config = dict(
    bias='all',
    init_std_o=0.00482,
    optimizer='muon_variant',
    lr_mult_down=2.0,
    decay_fraction=0.748,
)
MLP neurons of a small language model. Each row is named by its layer, matrix (up: input weights) and neuron, and shows model dimensions 0-255. Each number is 500 + 50 x the weight over its row's rms, rounded and kept within 0 to 999. Numbers have three digits each.
Before each neuron's rows, "fires after" lists the tokens most often just before its 100 highest values on Wikipedia text that the model never trained on. A number after a token or word is its count.

fires after: " g" 11, " me" 11, " met" 9, "th" 8, " qu" 7, " f" 7
L2.up311:510461394550427507543443571410431509486537512481489551443522407515546481614479571476621450502557429481467464495508483469505562495419509507504554602528496633558588509526520522424596471533483431484558531491512468423444573365398547481476530462436583464552413464507565535511532502592482478463491520410486470482520460514497507480447392567367450481479518486391513477511514539514541519426536553540491467578546539536544403530448412485569468475555564545483467543509504470458548489513496534578492510442416463460509481457496431456472461485501545525548503573489414477509521566529479562442509498433497385551464584486538485499499535476463501538373512428518532438461560475497481440444422444514504542556563416555521536563558539525510501479522567463574497529545509571502425481587501452

fires after: "\n" 64, "-" 16, "," 5, ";" 4
L2.up857:441481504436511566584518545644459531486461481500539500523374447528564561563479386426552457499440479490492522532489397452548523465543605578409508527473437580533402450527541451498630442463583538445460536519452484432454527408476524463471441546471482601436586526592588433582424573503429444480475590547486521526453540521510498544446488442452514520441520450512476497401540507558552422492461404520554424509462478503411555409517498493441498498518406492549487430465526523578538535453451506418461515491520502523496519509462545473511493522520399495526498582461524494421499494474509511486559440527510433473555593479595523520465501564602420484488423377498524553578491453439507489501447567463518547499442503494517531507505516520509449503561440492521458452428445486465537554458460492

fires after: " con" 20, "o" 7, " I" 7, "te" 6, " co" 6, "b" 6
L2.up245:520486584580494470557571468480456516496516410460457419505466491513494463602551508436457529535518424504451497589508432473491532501487477498550474511437461409538623503492460427523562506501496452494490458520390496499514416483472394516590524484550483472507454498542533568445494515505481504523531456545583482512450469401531572488429508596550511485567590516530596575516527454607581428592409504399461468498468448461530494509556532511412541465469485375582477497465602500597563475539511465500442482496465519538565489418521510521486489601580521479489518422553624518568561466496508436586479539516629510488471577495423513493528563541512490517502524524523533511507463576486561474568400524520518475443459404525490581476614547509512551476459460526490515503459578613563539541576472487

fires after: "est" 35, " the" 9, " st" 6, " O" 5, "al" 5
L2.up806:493473430508508493481457485495532459554459375474518500500550474483530516441533543515597521601499508503560501455521411548397491511554494464453473481569490513482534544498427560488484527507605473486530473411432565442463526492454541513563540456470458520350489563487427531543437470479543613459533526404470560556561446454396479515546481514504479460535520443468515471501472585476549477448426491486572482430456491523548519553403474460560528500458487452458492559580571532529546466482495609525412492503476483472576523522429561445509511544545467431551437557525572484610551577411515503477544476585466489393547575513450464468560492513426493532412544494483539465455505426494549442454486475481519479451544436538651465362495565553514514611488515491500496434520498404502424545569478388

fires after: " co" 31, " ma" 11, "re" 8, "ri" 7, "o" 7, "ur" 6
L2.up677:486473503572425443466576539654449538483537480593481556458430390475525516451433554506455543569514478508548565527473443515475492438483436445455508508511457423438462559539436485567467459527494450460423426452440380521483583546489499548481520435472490495564520535490497589469473415494467386598595506463530482452513493555489578460523569579526591496461507496505422578517588558469498551394461508549485458466492379349341558532455516518564501647499536493473428460494594423521518468470449478500521448453447513523473434480553548497509418482470488443452443453504478531450510556470516458567527555502532476491506436505545503437542538561443502430524517502515495437491512564533509428476472490560553506432573588470511530472501576547492481503442541578554479425498525487517489460525515531

fires after: "s" 32, "c" 18, "es" 13, "cu" 7, "par" 6
L2.up545:539526481353535557533489488528430578449487506537499463422456468495503479487475570438454470565466448422511514426551520563544362567528505461496454486526452550481510408454546541540500489565519455519454475569548467532503548513504459526508514441449589548555521535457480520489485439449561502493530463412496521469556456469469483451461552591455483466554516490526477499512363372571547587449568478633366407488484489521541512543362542393468498523591570421369494498488488491526538519462473516401486471555430505490478444562518488640502517564521551425565532516524470550502470534492558606525450473409570455552546498475415471555552478499496475493498506463495533446517375545592505510540495507563493537459486486499420469416500441457473458474539484562533485534545500563493537490570506492

fires after: "la" 17, "o" 14, "ce" 11, "lo" 11
L2.up331:537439470560475535446500529564544515548542533508486520456465568447480480460534564602480424532504488424602567540442436583615502639447529568461533422462484507559477503420419530508526462461479567461515505433508575588545518516454559506462488511473420470484383469552577571584401538469446463499507463488521517459421568506457501562488509473447594432465403472418518486468471492503399514547479417528527408523542541475440396458538552507513476493498457550415524573591499538500544459499477528555522385509553490507478484494532443477467614475578518555551438512509472494520537446470593487497540472466483442473459544525487467521479581477524430392491458381496487479579547530569513485523550408529467526539493504489492537579580425505547511513514584411480490525466425482557504568495398573

fires after: " program" 11, " tradition" 11, " D" 10, " gene" 9, " model" 5, "em" 5
L2.up999:491492467515487514480456487491504451480455414598506447373520493509481550533500491507456560471488467484438456456518500559460482612463502430506432508581445506541600403593561569480444491381475492416484555503545502532517479505464465518462606465567446421578480613430545498543477523458470528508498388512545441444416526435523536522542545576535458491496558563467524617443516487430534588525473533455458565502552614491505524441498487484532455525551531519412516457502496537537545463455473533439510510531437426499453379474519480531471409502489584456505459584515514436566521411494532417506566470574484470388424458493448480414508524514560471503605501494502438518456563525537587485443497496486477570434516458415536468477558619528380489488518502553571493511567497598480538508436441470

fires after: " comp" 19, " lo" 14, " continu" 10, " start" 8
L2.up56:511574463541644494553531536514545560485454450454421471529473494504518435464539530507565459417554508445478468473444481489507560435456486473489435519465547398450463415442392498448492443496573417607433530477488517527430601530548497503488477432497476559492434489470487482559520549409505511527495517417467557524547609502431574498515540501489593435526525467480536474528404432464532497536466564478512513511500525502473578596477550435517548558526509481456459550548412522425511500524534476496484536540552544519590517409528469513525392463603510416490499578516500484462467457457463492438511463519545539489554453523480540472497484480561556472452526507466510416507459615361561510514522526522473412522532497485500463475592526429655593609470510440453453461485548562488566590635429482

fires after: " the" 21, "20" 10, "te" 9, "fe" 6, "ig" 5
L4.up549:459486485553511482463476393518622557492573450505510509508517457492508466455463559454466577492622519542445547532397501567436567455463450516508431494454487504547508522481544483466439494484423567379583518471500580501483451512429452526483488484448480518546487536607507563484406463475557414481438493484497458497523522461367484505442515578503457470631456459506491409430542482534505554449566503455530538434408553436515494399444545470658466562465568564583590521492482527619477453523448569497429470444541497456533480485478458588537475468566558441481442588561519507440479501519367499536518502484515543475489544502558547528480526509479491582500422512491426497463488567529549499488499452554540551413471532579481458452550484514453532470456626467473545473607528520576558483517476493

fires after: "th" 16, " h" 13, "k" 11, "mm" 11, " one" 9, " cl" 6
L2.up494:503485498511497562538474477458469544518567538456522475458521458498494544434557498455531353548490471311548540412457530553460487476639413453435475538434501535575392485453430435480471633534472490508458490497526475439502600474519536464434408461505500544553461512467541494503463444557414622586511582432531496589462502464534512486598517452492544477387499480470460461508637554382449549506425439476494541564412520500524491488467546626469542492476512430521514490466489584435392463486508496515536501587564526451529488448544445517510507406507519475448518519504553593569498504454506451439509509479468475497412480529499550547515491494476495478473525431527515506537486484556516494489472422570551424399554544561530555587491439502470517513541445493457522519476453537543435458534563476

fires after: " a" 25, " Se" 10, " He" 8, "e" 8, " w" 7, " he" 7
L2.up1005:426491514539555488596554412435468570529559516541496521606529540442450527491517530429561491512510593449546481515466498440412569475514469468495430465456571577422429571494615482590438586487494560399431440509501480456398554376528494509638447504575547486484468533576474545496498479524586544509466516479506511435553404507528472563512475589539516425489593506497555524439530387546458501534464493424577510453444553483482442562409525376467453518549509493444535627510483472461523425496518473480451547451518500495469500498461465500466395469542566464638467552547503569562486470488496402505516475514452533482537507505489495497593470526564532480518457508464554496444525503465444520559472554503487543467528470527556508478372513595475546452470552539449475531493535543525569455465566552

fires after: "," 28, " I" 22, "vi" 13, " Ab" 5, "\n" 4
L2.up863:431527530526502413579495558513430478456473484501585539423506443513446422534537417396531369508550502474527532487506574500560500468493500532474472532523552491508383523368623500558526454479486535487524478483547512501488495604519544456489496516467594478632404503486383511493516454507543444525436527548477537516646517516497451438518402560501502553487547510523546458528495498496549520501472384494538414529449472565555475515470514469523586415473489402412613541549506528507503476501511497470440549594505539466481435553450575440535448574455408521581524504487510487402626474437489528477474477543465454462433447557493497425551589572496546452464469548591537504538481430522556541451440475491522502552527419530474497561537419450488493567551425478470531493519523461507558550522534582

fires after: " d" 25, " L" 12, " T" 11, " h" 8, " " 6, " m" 6
L4.up542:472529393511328551548577428481514543500609496518604517498499470522531492537482497517472470455549612481493551489541503490452572501536400467390444429517484497529549501458514555449510458577494473373437378597436459445497430579502488467483533457428487482475478486504465440533448477591590569508500475453442505493568572538475513527518466486565438493406494548546519435540592520478480562543442488474421547503536519518473525505553432468441555500409496480520456506524477454550502570463465502522492529503489556477515513534514545458507585537563607390538423566490544541432507537525524464601429522459469482435466541509493565612581481570473533523465472547422472365514474451532615486515472585570521519464483432496530465519542469601517458462530536487427514512493497419466549547553474563

fires after: " to" 21, "g" 19, "n" 11, " under" 4, "b" 4
L2.up166:418522568543533554554471509420430549435468514559421511477486495503568581563590456454536473445470532511512466505581433526351539562534509424513480554478546516480515665407544500475529445535485452513425549483559508549547547543479552411527536447503497499505495470486457572444448517465560362446530525573503470544460466467477474502524538439514499538489483454430580516464505536409439510510478534563525492520386436454472484543528555444447528564479472493539511553613457431505512454459468493400446485511459512617535499526434483456544393488525519509506495393449563531542535438509555479518603462536449473504493490541571577521503441508527526588533516462433411524388529469578530533514465483423615549462517517535444484520546416544502462522460522441513495524491528525518530382380420458